config.yaml
vocab_size: 1835
init: "uniform"
schedule: "wsd"
decay_shape: "linear"
MLP neurons of a small language model. Each row is named by its layer, matrix (gate and up: input weights; down: output weights) and neuron, and shows model dimensions 96-223. Each number is 500 + 50 x the weight over its row's rms, rounded and kept within 0 to 999. Numbers have three digits each. A neuron's up and down rows have the sign that makes its largest values positive.
After each neuron's rows, "fires on" lists the tokens most often at its 100 highest values on Wikipedia text that the model never trained on.

L3.gate74:472451533486511428450441539472436495484498521561491517545472465539524411526485478512411500559492439530498532496489454495520546592529528600542447570516468503496516478446520504469552466435450545536481516513374518539479392548473487495508573561468511504538556484496446546425488516480489555504355543583522433554501508556452452544468515413393554387423475491548457431491498489554547473454454
L3.up74:460421501528508476423503558465423435472448541480444525505546461537544411504462486495449558535596515547447532498461515416424485606561493537596516504580529427549515468404556458443497529507508479524540493510498500583510459509423524452515516493556527432435554598515532553467522532516521471570497489474577489483437522586446576557538490482457559492416343532526528513566570509533472587353531
L3.down74:490537487521479542535459508472416289526476481524447524520608456521455588435546528459582539487550475494576444485443454460484439432454512383533656449555548524480665491466525448463499525555560425475493566548506505448600541480535536526523486507550503398502554564431561499491460518428503402496482597495476539470465545492518579503493552558460563511447507501549491448475573484590453517516519
fires on: " |"

L3.gate13:617474592538542569491594546429626464474505570513591461552465489562451514505494499504472533481521429568504480536472493477438515412533524557511459534469396466568520446501595514479579517578462523542538433467516617601523439459483550466504501518459483449543545492555532517446483521486429531480489393466507479459567504443505461537501468449473522429516436526523472420597524561500538418561434
L3.up13:468482514465447510445556555456575424559510504609503457428460435517462504513625565515430487486458516471492479514478445541459599385581556521516485481542435430600512449518496499525550406504514455532606507507497544500550501474413612510530506510572528505423537465534490467552558444536538497531501496475382573555448535498491475538478508531411472420464452503485478432513477538493405529560373
L3.down13:447461536507418404477593551538471518531526387534470483546532575526513510508518579516479452474518495460452349526501497475505565358577547455466502506503494504552473548455487504518447443530493490522515492513511415461566582531434534544494508451547520511447541490516475464509479433507505443574553505608381489509465478507559530546477501469554503555467443547408500477392528447468482509454410
fires on: " –", " /", "ard", "les", "7", "4"

L3.gate282:515502543510519516509459500504501542523491578446518485500363544487554545492465439466466501564490442476527627465500521471493578560614531419563386512540478559462510538502538567449368638498531560501644502565465605509517515470485480506499711497494525477441425527519505474464489466470479455464540587466556572480478460489479431543550565464529480510548511504555542464524418522448450477496391
L3.up282:596544532473564548508445331480527459549500557561459439478475443519480505454538457402480581537432532493589477545473486530425497594489529446553514510556408561501489633493451523440546506523615428521576469537514520465375509443506532525471542549523551519526453472487475504457535520532506457421496474559484433461499475474546459466539502492549471564558513506497496546493489534464452421433467
L3.down282:587464503497498554467562488387516551488470474525510419508530505545507413504468489503484536452434493473413432462423451561424363560513534565498473484518492439537472481638463510512516454495403444502515503583509539429458468519459587559515448495518523587518493429539460483550462502445446471478570503485365497591481484511511495496568486488500551491459511594557513545516508518554512509461567
fires on: "um", " |", ":", "qu", "es"

L3.gate169:472402646441467556489466514482532554400547522461498503509571512552551463493501475497550530638547416488517462526594479507514516566490513488530490464481465550458427531474554448386529556439484623605506434487515461629548338530586451532505498521413497434525562523571596518483461496453470460488428533534554499508478554476567487449538504490500516513523452603485494413495559483596530511529471
L3.up169:537524598630395471565458497453551522541428422556467550469560481570505511490488448504578559519552481497415472422562508468466415513404469590499564523477506565491530365487408499450511591421427553507527498529476484498546525497530504622393481479522533518531485453473483432452487532472534432484436513554552478542479560500449485497475500400435472545538488449587519506618523459555580437424464
L3.down169:516474517483443517500527498453500430548525519469458592513470401422546503481525547484518570518521568614491411459530598536508429552445543556553537537528393508536486476519460559466454465482469526425471515597423419513487467475418546579479575546447513505548525560539494517472521452503489592561482529564531456518498510490425471528463497458446490455579507505516584477557528447463547513460496
fires on: "erv", "pl", " Fl", "fl", "om"

L3.gate194:575496533502503545472482485558610521490568570472471504512568510587485469531490433488476484491463488477489489502504539482526478487484465585426506539512434611525470490374529449448475579433507450560557502549514567547489432480515446533474516501468523463547449540521453580500464489514457507453507484567562440487538446476474449451475578469440447423547496422594513469564405571542489468437569
L3.up194:511599476511500510482435469490558519544502507484441508529589428514388476475457448568480503521431536462488459468523524550523570513511497514503474499528474565443533503490554442518457489399415464465505479526461503488541538506418519499465429503438604518589514468485462546649449560531419535512600526523530442545417451535455402584395472558420515478503499510563609513609487504507457482471505
L3.down194:444606487469471441523431544424507480487465614446482474447485484572444485499541583504554476440490471549468479485510440430516571423553515491535448464489568477494519592477608500486532407469431520412410496346501560517498477459410496469487495449521499407570528480445496506619451541522501547494522573479503422543394511538461526525472478530463560490444498569478583534589590474538491514498523
fires on: "ig", "le", "y", "al", "op", "ul"

L3.gate537:475524528581506467442566443510467550452456534484559430446468500517549541543452550499464439488433485488503480555500567455443514524491530514450396409450470586518498495530453582475399515394552474582480618568500496511540444547460410420507512539594457515581482476539520534503376520493525633503545513565539502504524444487414572576487556475462535480488549534547450467583476498564453496387517
L3.up537:568571509528443407435420519501524469518536465558430555521483523481499496484536470608429491581501502539564577450567550543502499507543504575484574561453517512491485522551513551492494473430526405499537453538512523441495484511504533516517473514493570538590495536515393419561516523540481542438492473550523482509577523472518542482468465467520544477573430494508434447431432634456470403532537
L3.down537:552465486437515549477497600516539532610505480516414544532443481528446510545456510517487478497507556511519591424572562437431502531469499485438481515501556461466448454478483433511535446460393432423410500579617562458423446554533516512512511502488464587452595425493553491500551424492506533489546531487503516541495450490547533482415501502520457480479497579512504443469464501503514463479483
fires on: " |", " rel", ":", " em", " polit"

L3.gate353:529532433632443507439594418549589524490444509586468629504438536505497487576528550447557495532555526533572464503538552414539511541572554480586483473447500574500483556471449422510615522490493444469493529586516448516502438471502546466476492584464494530448410466535409525512473525481566479508529486523595512494464447468448548421440504444481490494513528392419530465552351588551440571513482
L3.up353:473453513477479508478542528477534492474494501579636515437470459501580486579430490500519516471482437489475511541407525427539484521522464486494556493416594506556371557533515391431545470551552526470513467514423529483371485500481581431525539493575551415534604491501480453447521529515500562602499503469567423533523455507510498595499472500461504598539485452439481493500497577489502539508435
L3.down353:477539440516499425585500471502591523553421450457544453513404561505521583433518458488504524623521505560410490505500474485534573454555510537564506453518453459495441572466510528560573594551473531460560532437455549549454445503498493446513435528498495581454386496527566523523540477404466492427444489440575508447513456524422601476528394542555558453474495476379617496558489499521563607467488
fires on: " me", " Me", "earch", "very", "ology"

L3.gate196:497519486586565515481545556511495514458452443520446502522440486465527472532390377538438500419526406558486704364531495434499416407483456498534476413426441450403489551467541583529504522512533478490610483542521488533358434491554404459452456486506516466452504406494467513372577495552468504425489546422528478529512525512546403553488516472449495557550447494511440488511526486453495554488476
L3.up196:434488503529501559456482438573546558549561419534454526457499573550498547555443453497462471481418607488441555394522441501403507419495532463453435453402466564488573490482490538566474451412485472623561553553512471512578516359487536600521509543517521497530493402469398524549545504476473530511474458549418486530453486537471523487524546507453495448442504583506446471528468395452472482579430
L3.down196:527522455568415460467478485445483416504453386492459530541565452510486497507471523570418447531542436481428503502511420462439461451542449420455590536473522564498532477524494467516509527476512510467546459473529438438483420537534489485509538459518520518473489517489426562460581541523525445591464452459611523599580534395504498555468464538519480607461489543483426478509543525450430585543459
fires on: "as", "ust", " Res", " res", " could", " can"

L3.gate495:572515486604529515420509407525434459394565562543481477387549537504462436467500508550540562422533463467582518511544538459484506561423460465496567489455490532522479524495484507450521595523608454545437468405464458479482389514569431474476448525478421504559480582539442558505501449546432480482474572583568440551517400456476446541503481495496496505477441490551373555466416492581559504543526
L3.up495:495445499560497548512434440619568545462382509543539581532396547456430464533487498494520600470487596457625514484385434481486476485471510447483510492518529540422486468652449458482504515445492507507457521526479526503555492537431531597490495558503534516539470578403432562549407466387470482412479525552552569537476537500510435476445491544577461539475454452487523551493461542504522523586566
L3.down495:393383497538499443557416515551421546492473498484460535512370468547498495447498429527470542494462510483551554496568526547520583520526447528427481510540492491528504486532481523499543519508489507465519471471414493450553552472479519528494474539480505512584505528532396586549546578522486408449503535506488480489397481498499477505457423433461544454477480455530418566517486472539503533495510
fires on: "ec", " Rec", "ate", " Sec", " sec", " tra"

L3.gate320:470470410500519532551553546532561527475487492485500540433539514382487424466517460448516485507497515538425543490489472461480505484591572503516471533437538522519540507432505452536464537523495493517530449539526536523504483416444442467485552418602450475549447534587410504511509466378467456435522348562576470434556482448489482416470517538620487412552542467481393495372531425470490429473606
L3.up320:462515435598500586530492464516560480561499429356488561489501415538497567505561458476402577512538503548401542422491530463400562526569532431550441436492485483492596457471514433499489527520485489483506457500498452492484604452474450434480446537472512500595504539508423529435572519477571474371572452535497412560481547514457481559511510546571520504500515547498521556416527433523411494441614
L3.down320:529536467490483543472448436492514406561399589453509445544511592480460514494452523539467504538514467479490506609482560578485469386491468487553545466512411477553484496485514534451548495507507472551563503503429537535443537557487537527475463527468554506526460523460513534502453506565595484548485437431495466491456580527490477497427461485479628428494495520527487455572476498557496589486423
fires on: "\n", "y", "an", "op", "er"

L3.gate159:476535533496542481437465498582503508442449533476470542519475502484551341507452438534486493534508460521513500564403376491467476525465492531533556575483504504528510455516581426510574500476450484604473532493519500558519483594492482499474524499601500407485518480444499445475452486451470555508625467452524410525473496474475527618503407546614472588399365548511490512472509514394398516568496
L3.up159:423437562516542508493431478488454498406501493568517522517479442466540405403434509464427620567555419447507565474481459474474507442581473537524449485650496524520452531476497445470504527531572500503491513431577420526393558575483541539533461449487602470447535501433565525516526483488521520455568504560476482456539537558466529467457527376525510488493419494500519515545444447519521480442489
L3.down159:543449549455497449523558500537551482537542490504425522543470510444404489544540488480543473485423501550517480517455523478426488510505509491464546630451433605433542551453556375449529534470459472487521530614505552507471533510485497410575559518444561415448523546556550423480514406487534464498475395486472502531535532542459488563461492501486580350411465530529456442535528518521398543486495
fires on: " |", " Rep", " or", "7", "ative"

L3.gate469:480414598535473433350504480366467512570536486513589505499523484493505533441473469556506535478571516526397496634504541503495526485476441495454504507563490498493515450485469492501596527474490504557420466583572470507583477513512388557432413500504492495542414518550547566537490605575453557502458560515563594492471495520512489527489416513552494581465494494520439420529473565428537462459522
L3.up469:444477534564402523466577523549490462505547529636452427451527476431605637489526512498504505514550490484487485468464554466613482455479443516516510556514564449386525457512576549548608504481515606559495500515521546521531462492542457670520498410389461504514516485514517542557415521374539440525515521469502482452508490550493548532478474439520528527568521467523526513529528430514617542514509
L3.down469:425432403423517447459524434478520490488408455488559479559475516544560528513419546466436558537533531531528491557530493495490415459552517519376474568533377522471476457489527488536461522540545421607472509548571464414446461575459493532501491475477468488530461528474569507456512489479482447507504503491483462398505566525536545454564410601465489515545421395578532527458539493638554468527602
fires on: " 2", "-", "ff", " 1", " off", "ut"

L3.gate252:461507530476466599515514470493509497425504524449573530483500528575563440502487433545516482458532439458525432486470556378477574479490364536505493514523444512374450491452467500536462587559557523521435485579473536624507478552530395576515578587511517519522399461454446536489462518542548500527557506468499529441590486492573430486485477510481465510481538518495415427573443515562508548450506
L3.up252:454508493436428465450481526492620417488530486505569518431486542530438542478611440606576492506483455457495477487437422468408546456605504535468519512585570481571585481574548484477535528546466457503480404627443442447474564580510485497432520495541520478585522516468459521494460511612551502464493539489399443585501582541548547473498474483553439486507465646468528483452562497559508531450530
L3.down252:534510601465429310378513396525543479503406450565498517530477523501493497493541577629519491524539426542484452450452424568447515455524473502522484487563529463529496465555483466446493503481596449533482483528426498505348538549502476456496479542521505609467495505431607513510477485538491456470486543437464539589474464479553464476541564518432542506549421548505448491434588479458461455508532
fires on: "est", " any", "very", " most", " some", " only"

L3.gate474:521534387515528494510512499484438455542398512461541487494486481568446428478402488515626515374475469596601433497495501569559505552560509526500484521517536423412547520491520411633518508593506511508588556449541637544417492478477504526482518388493485459372459525470477542532537443526502497540498443455622487476626515527437442507575492468538544489540618500534494580489521493483480459435468
L3.up474:501538506491446531520564511600527570543571589576519609440503470402529540447546499490494543455501484490512459505416536495549420577500544514504540499459571513479519529449498511447569539593545603506521493489439484548447532532525514484495499415459429527466501532487498442443566448516567517424506483479452537544525446473484462566482494505495541538586491635546365590490590506540421491508584
L3.down474:514509522541446522468478480515512555567542393459505492436488502494472533459472487480521446472504421551552495529492488549504412495536552521485492408618501651578561513545525535560498503485411618548519501495515509453476475494449420577511445545491559535534559503473451542553506470467429589517426466497506440589520587537511454550515445442533496470443498574454510376514478529410537547458410
fires on: "ard", "ay", "er", "y", "ing"

L3.gate555:493603326460448502403496520470489478479537458514551487524510428519387598453457640430532522479348446447470503493459484461437526472432555563476455587509426513446483513501433493534430478531508606470528545515499424504536572490500528617511628478523536506518399572420478444538481544520564587475542467505477491452375600494568470497464506543494576508568546492529511487507537455494470481446539
L3.up555:476523504620493473509424544471486499536582435625527471467485527410489500572445486490462459438560543453461426473559456577491525486421557514471558473520431483495526466560513527582513431609555511512498479470439535648595527482486587510488461500554464517504524611531543526502553624480476518489394458455558500455533583518439531415563427562521536396458457496497486478471552533564490538462564
L3.down555:561627469484562559490503467525489359482559515598597410536579466442398499589532572453618497531492555464545529485578513442492552508428456496583545542471479583428402526563475451507515521533441605494558585522521483457529504512491424546496466500455603439487590461561453398575602470420473515546565541550523496487578487510452575543514533466462487484515516514430505504474567420539451551479470
fires on: " (born", " born", " years", "ate", "ed", "ous"

L3.gate297:588456506564574569495584492438491536469587552455520447580576511527613545483506489573487486497553498527562601511503440535551535536496479553427446523474389521494453535519556477515425609639553533572511505597396576580498455606556511451469436563546493482589518464517438500420518457501510495525426557478601405581571559462552422547545485447455492429543465469531468471460443575494453489510549
L3.up297:547483506492425489529435546538426478550509497546526541381529597421580556488451556559514516480510563500548530508499510582475461499445515523602476526477400625517511505460448517546532523506589483526581495558549520461560519526509527488398461484436438586485423526500523580537461564584526501546533542480548562506546414440417492463538470583596424478471482553496519460441501430561518480564567
L3.down297:537502506445564527502475516536576440556574528430453481502601527480480537440518418488566504513577476603558560491401414429568571443464585527533436541496430454567540526552497460524548476537545539523461456553497496522467514505448546529524463456477457517382409406480493513520552488493503492538508499460490465625387447533503524470565522455370550449527492544447507474517519468511448535528474
fires on: ":", " =", " |", "s:"

L3.gate146:422513402494466487418549511532525469537640516461382448446472538522610556571589438508415510436519557439432461414514442572455473427479460490470419467417522476498452569480528487495441551551502559582485553503482508416473458593475586565606459623461465482543501459588416580446404488469547622504499469429503510534553503529505539533503498574525475431462495504532525493487467500456470606579523
L3.up146:489504542484450451490456457445475495454629485549443437594432542511498497476520528539494531483428571484473471483508475470498508510464451523546474585517560549489508455482584617528457463468453566487524468572535504501596556528494554493513557505514464506486399448464605511493509527531449505475395397490559486543541577420547462464556458493476589355559489470573482414498467535562480456438417
L3.down146:395572503491467516463452513465547635522504450579455482522465569538536524532539474450444445414520411471478565492442598539428427497468435538470521431470556566478435531525547525489569535580481529509517408498479498531479458524548522532532528615527537601558438466481395484522494597585510512541504543516459453496536444499498468622514551540388493504507491544577499440453445521492447544544442
fires on: " w", " W", " as", "us", "w"

L3.gate464:508422570546406523455543579490447509531498491524557434452395516480492505606490502511525400540562509571488464527484407490477530486548498419569484456482511456461413508468553564460477499455509528496526549458385528494596490515489463536516452483503514578486487576506557457467439473530483458498465544561480546486506463481475504494452553505503494377543427475477519527548416576458566436642502
L3.up464:476498572488570516481520450528502515515449490486498510554598460545391603389491584566499418498512595534416533406529419571506489519463490406479545517438633445621560509507472467483625518517517466526506525518458412448527447467540458524541521497588590440561473502517511457449519577558482469487470464620496575519456460477457586451530544516562543501578546483466490470497482535446500444542505
L3.down464:552549540541571542523494412532464496484438462480402512542582419515428491444494447532454585468483529463451513410593455533498518498514470492476470469463519542517580542524488488524543442502481449433558537478423484527498520572586517554550445427555528673580484469443560445435448639515494455506476553555428456459490531498479553445528523522428421527567529457479488429495532481460493518464549
fires on: " of", " known", "od", "e", " German", "ang"

L3.gate52:537503460476560477486410473449512464471476428538516635533492438483521458442508524546488490566468371581465477532488417513573479543408507510504535398451498455552500548477468520472577518479521461479568492387519460436496535460480554468534472519469503490507489470519590548473441495512428508428523503481441576474494409565524561481484470549582572554506479546575473479468413456504583499506522
L3.up52:556432477526533517477453451583546554524542492418479576461533400455522547481350642516547529534511437606458527501544408521533501553488454465539466467596515456600472604449470510584532571518583518554558506512513556451575522515511515652455567460475486462469504565473462385477499545451478480494565624465565549526528467511500469512508487413467511461535521470524544564456483527437504464492476
L3.down52:535478461443555533494433451474531359455539442522429359580505540463500538571497542546488460448519501559505566496506526551406453529456551534521516519568481487583504482514544529509498455441488462486503399510493471438499560512470494452549430497444531547493452536481508481527505608509516580543483482395394546524529502492485406464517483514567458549441489502527564546473527494494532440600488
fires on: " there", "re", " It", "ver", " which"

L3.gate557:544457553586509533394563655438545526463631555577524418519515479399557475585540485522471416475527395501473543553413482461510488569454483565480442509422397453480496413453516507541506501540495499553422521536455433575585503408489541515530427557518472428414467485476424524447451491495510479536468555490486573443607561460472454488550524522529512429430474583572489417583573491463569492503554
L3.up557:439479497475477426547472565537592469603506532521520441476449475496546549483526494513486462502435457430505456538479459482495607472624490486443385405488457552418516476461518589540510494508457545474522506450440588566502559485509591560617451525489504479519460436587483520559535393553495497592528521479387471500496561563495427508560545553547563408497495507587515424588432537498549521488522
L3.down557:504455496496425440513481543551503462567464500530456538440464501551467428537517607485526436471535553457573530467459506497525547439517496468515464410475529460517439457448479531461445504473542471486519430457444528611482531503545557469608503532482521417505523494516545481470478391551561422471561438470482548487536478519484441550526501536478507557529488513454482547568501513455502502439468
fires on: " and", " so", " &", "o", "very", "ess"

L3.gate496:503505568493466528460640460536446531523502501525543561454591501510557527514376547543518478498526441476525529470460514517467525602477570496508500586461498576433379458480484542443552479545486572509461567547517517494493441469476468529547475484470456510502431569442400515383566478513490493449507551536469399427525382463539583443466587512558606590470487486547496467444505530459534529539476
L3.up496:490440456521477526534564364533541506564506487471512506449449562511490507559392500548471531483422495524550514524406529516439444523486490536401502593458539536446428509544465519508542402524502435551416469588402498479477510498501501415538407569469463478524577520377405488491545497441460479432464489587402452472463428554534477470507502466462487492540424386511482459521509537515543498415472
L3.down496:454504475507469578605583518510409567637463573428517506499473497466511437506471578454487490464425483463485537523536419623489591544517512492482458490485543493567540516520480493557528554546494507487474448433447590548497501502579543547527471583458494458392539465526532537409538417514512447478467452563426421510513426502415447517489435457540504475434506449454512481618448415478461555490504
fires on: "en", "ar", "%", "s", "ot"

L3.gate492:431544534494611497448547610421492483549434525471508528531547551502563476462482410470401583530501513650495502498433458491411514519517562568487454605438590501436495487597536563465544511453459519475551477551554500541515463507476547515521499372476588478524544482530455492491490403436497499465418564512512473564553492528560498503495559473559468494497543443502606508480576487503566485513483
L3.up492:490458550564535502397531470498555495484525543524456575483528443501493471446499547508438467415487603529446490455592492369460522501480504477471511527415459474507568481515468542484468448475536483520485525576482458535566426502525489413517514581482561501580584488448469463462420482499502507435512575510557459520447537482483549456561511434569472498528533459456520507509424596508577668585554
L3.down492:414582550587503543468466587536469516436513479469581494469454467455472458507493445507599478566482486532493483449513427552564576481510526481427523479552461475522529561571499541560514492492390580463509554495502619511583540482404577552580540506576433609508481430540568505587480490565511504549566609475545506499537491488518501469598457491533463511404554525553447496499519472560511451528435
fires on: "ly", "ather", " Mc", "ing", "ther", "uck"

L3.gate71:477478524498514539540530502404414508479456431498516533531424458534432512496420649472464468542449451531500509588534570430357506502546497514487515454516629566497482534593464463496507482547439413610540512515512498498527528458518537489500615407434569468519501485433469537497586490537479517502536460500463461446486569526587498478482435553526545544475509419463492447458512431505488544388512
L3.up71:521452560464508486399578521455484588471495446427530559538536489532437403480586575505577552448533520592514367490496467467523554463476448623506462451492531449510432586555524440451472456504529508494556413571471564471441565511515428476500626409504530458539591579503531455496609475556445529527439497473478495502564552525516493471491502492490439509430524538509507505431567500580535575375494
L3.down71:525569443608517458600554437492533367514510538526497472414545455496547553496591430508491515585566531587529481514402526503482433486436565465483468457517552466532558539507419544504492544509542552577514467529579424458432486464513504508501534496549459634467535493493458578525562585473543532449587532430468493582543555515430495492421501542517520563436526448404546439424512496466533451510502
fires on: "est", " most", " only", "ous", "oung", "ost"

L3.gate313:508518560529480590559502494470470511553436463548536627556485534578544566615480461615434503498599463465519617495507434441589493520517520531474523511441529523492393506527512608453548572458541520501479499433511523540492399557532519445437508533511505490475518557461441499460538467500532501485465461481559483471499518458541554558487540391465653520564456388497490529542498441470504428563468
L3.up313:469455503534527623514423467457494446588428597445501537480510569494616546597544360521474381454569454420417501520551542482517425531452487519424627464448542452441488476478537547543478463589519519440408452537508532511550579578580541584513533502577523508468518583400552460461468538531556553523474395479416558513448482438548557579545509467503433501565471468493527531608573432508466562509493
L3.down313:558498454537469492503532546515497464507596456499390472467592531532491430492530458367516520488472557488470457537495550544516503542519467462461516579526531457450558529460524497482447474558442567486645411568491461579467592593534521497550611459574520534455447527475532531475390581505472550495407496522418556555452537558521533424558500537430474522459494518444483532537511394491504654518494
fires on: "s", "ations", "ation", "earch", "%"

L3.gate354:521537535469446557516538404491471566469533422553470428507474547514478423465422483537449509531548534489528543474537595582502445476476491556519502520494471537483534558529543539512535517380507550471516518575534574482487456539496511547549530503479444510515547514509435510485512476532438472506515577546473521473441456511511555513500453598538475526504486506494555529509323556528665491485569
L3.up354:478483477449561638477495535525420480431506422487508439494437554480557529470457492497525485500442515404574458551551502527577492494442448513508533483578482561491387405477457394424462607460486517538558564481529575567436530518411440522437575482565536581523495497507553484486479579455484504444535502576611536499522519508557479556581475504521416469539523482479613555495504453485494489609459
L3.down354:552465493394552557474559521461467495394483526556559478500508431472424459481471536408453540499465582529501567467529380475556481534493513470450498541520516461527524538428467500491416520517519482495473464557491421465536596583582455514517563464545535514519516538451438521554596390548471455426502492539477498444526490490491483324523579527507495499482468521547524504525519452560552460397517
fires on: "u", "ol", "as", " 200", "igh"

L3.gate308:474452552573487554435511547554459571484521501581478515482515521452689452596526568535541500501578409514482516529500518534571468545473552461579479532461500456502544560438460506431507583524497565399469525462456470521563511480502458480510492483523406497444379489580468567445512479438464606526436537484582503466485502441458434514492428449507534499467487491545430422514450525540560469510569
L3.up308:444510434520478545493506541495461516461490408514390450486538469420600502523507472470472616491465428494441542476533573468486504548473606398508552514477582452544602518394456506491519455438472427449512552414465411460431495494450465475455486478546472504532444498494547563516523443490518555506529440476510457567503534480493479532411465537609527547399522488527449530553499377544487480478544
L3.down308:469525508460524469497420536427578376483476547555461554481533577460455550494465429554462434470424476452465476499537498461463501563522451463501539506486552512532494501504475489534498474443529465617523503424479478433460563565441583487384500412525507537558555446481511504576438486512518519467637491462441518477640502524553490484463532529499573435549464574459446482596526523460466480449465
fires on: "),", " as", "ak", " is", " and"

L3.gate523:525540645684540503498624479539592480526474519433542524475473573517513474575483534565456445514633508496442500516485453476425492493581542483404470525547434564503533463495536598537467523510561547498574568494440550473569447455517480453426526518519505491520509523488404500495617417451519502523510522498520528482585616456472462465541579501456512477460435464492475387533463600427458511510475
L3.up523:522439525489422463428548426512567412476513504517492488407503671519463483553509569498542489413493481498460556480486481541410503444502530542553473535562444506543457499612506538528460422559574498496510434534561485461461432425431508480437469436493465596570547505514459486546429525534513571441446528549549412540502490400510534495441491518554438468583484517457457532465512590521433474444464
L3.down523:509474555439485509530497544518502479591485548535423589595493499577523450411476497564499539540460508574480440494520487597574456478551455599496482461546526459483586481455512456464529481513575474476485550433523502505490499492520536497505494408450467570474440489480569532548504588512469565537530491436583429555538453543523427518569430506605486536434505568487503509475540523544443420523517
fires on: " |", "en", "ell", ":", " h", " of"

L3.gate125:508433534528612490447537543512484520458535574548540445502479548537578544466537510452533462557641486535492521502514538488454497507505459516524395446530537534495440513462560458431442561443506613421469533494512547592533468520597405549418574510538501472477494453551514488447502517576431509489499479530525588445456490489470533441507465453517561533522452434458502432482532511488582491426553
L3.up125:491544409442441498459440515541496444520517504522466501467583462559546584496470560491560474514567556497502520517454549571413487538500525517545408457624542479436507467414469450518517517433470576454530464438513475462493541509497509466407490544481562507464593393452528423459508472543537537498516504560476505500427493583507546508388508586498460497475488511507571462469585472441532468414542
L3.down125:461568437473410560548583438537500460507429503429562524474524518495435519515517607426524545474349469452475480528496507410527515536481495489467475573561517441542433558464440564500565410445537449607511486560471485431423552462424534390407483545527517467512560528526441586488549454517516499526443500464542409572416528508524504510389559570509445497487590580544427479559493471514558488513473
fires on: "–", "c", "un", "om", "m", "|"

L3.gate263:510449509484595459478533535496459521549496508508554629406498604480482560539468547605409445490534500580479509561547480512617487453511512416536444583473446572442508507510529555517495477404583530417524451525476477586520508437546581552467420581532474523496557594455511515546473532526623444554531556485470546514532486510528568548423483445472452510497581500507528530526452494535530520474583
L3.up263:526492612492557522493598486490538421619524528460589578472554480541464570451514485489520477636522506497493437529557517486440506606384506517501551543442515456477527555427426485549416528353558586492571571568531580543401453518477567505448473505502523557390539515479509482617508451583526463493466490484482509491443505470375531526488458558564580480484569503530384519505522451505506588444592
L3.down263:425502557503463496533445512477459551580482454495480612534467493516512460456501560448506432527546522468597499496525486537421445526490501517493516600343565509457441544474522438502433489465547594550583522450551504480474450556541578503409519636535587568511472423582575519434521471518542516502514529532451562476515511411428583585501567503528507502532510498459513469485607469481467553479479
fires on: "k", " fl", "eb", "ank", "amb"

L3.gate477:467289534428476494508621480457460516467478471470513470508460548429492528545545452513425492484570461512540575561533429542477519463594456507491328508514513477471421574576505548508434578550478451504479545498478480627539461599614467533551436523483424473478482489591492506520477437491455429521482501474499436492491544569436510547509515529456491409467460510567539445461399427537494511581499
L3.up477:490519530435488476441534420409494520534418554489505489502489491466402572500476494587574464432523489434468577537439394434478449487500460353454529497553520427498548592585455529551494494518511384539475397445532484483491465492515500523551444478470449510482558457537487485489508462520600507427553472511415459479530486532396477526612602583513495393515492548539438484534508418455523493484437
L3.down477:552593461503452534463424486460606439476481518508460495492389437504538488491496539540594536495574468467459499591465479490598496578381420394486478487492505473576526545394457455572558485551456533516565454422578424516396492509446482442500572472421510417463577507504540466587445487497564458424577452474411448439469573477542535483459497486479481510459515509494524460546566509427518462524472
fires on: " comp", "em", " not", "ep", " exp", " Comp"

L3.gate113:475449596437479498501630610493487517476504499475513511538448518495463537432490554549444497544486497568556518552492464475553536445513482479504519448552397477492459539483532489548506624514443536487523491517481564574508497484533447437408483466517499585446521466604598532480533478541482609563482513488519534547514472444524474427458401467561594487429520521631425515552510510539573516583523
L3.up113:417510536492394487593439427489467498526529504457375432543472507500461515446473458467497465482483511519532453497481508561539487579466535501512540515471492617507448474438525398478473447478479540543410506517546475484430445604442492414427411485533493499494475485396576564556464584537485542510545535530513567464541400506506500537535524570604451551525506509535503551462504481509509373522509
L3.down113:542486416544549510534471427467540399491448556464502526474587490477583503510536417516419469387432483566486550597442476536565459526491517469476473477485482497527466337508509434447501527466479444580519528510499550423458578559531626490534465571488447514476466510429464556492567579446467495515462543551573517587490529435458458562523542520537519443570496418453477409452440528638568563555584
fires on: "F", " as", " and", "ah", "]", " March"

L3.gate49:509402499491514506541519511428493519618549491449461547589506454474428552484509560607580490475446397468445484475401434516529490457509478590489577432502409514443554525554445445438503585439575552436511552462536478560436513473477417421522552515554485441478456499525474495468539509518436603502543582533468438450520476428519505607503439406484647449466527546592480437507504542379502529472520
L3.up49:512572506518420448487493527432401512641456424596417480458399469518451510576403429449590488564479505545498512547538572450416510474440445441584560522409486506508555494516540473432436411475499572520539581467575497473512420533530479616516519491527500502525482428449517542601467483487485556553556594412478512491518462557426535504496480558466496522456459522589548468502439475451541539484503
L3.down49:517472482552541551599470499519507568486533431499522572431544519520527484499508591520452491548519562442503526504395524546421503527538531507585502533433423559488617476521462442532551543429479524489556547546422498583519468475512627500473500508525360505561535555531420427448498599525523525626500523495449404487516567533490500475485455517555486403609518499526447504483538559599422535521570
fires on: " as", "oy", "v", "red"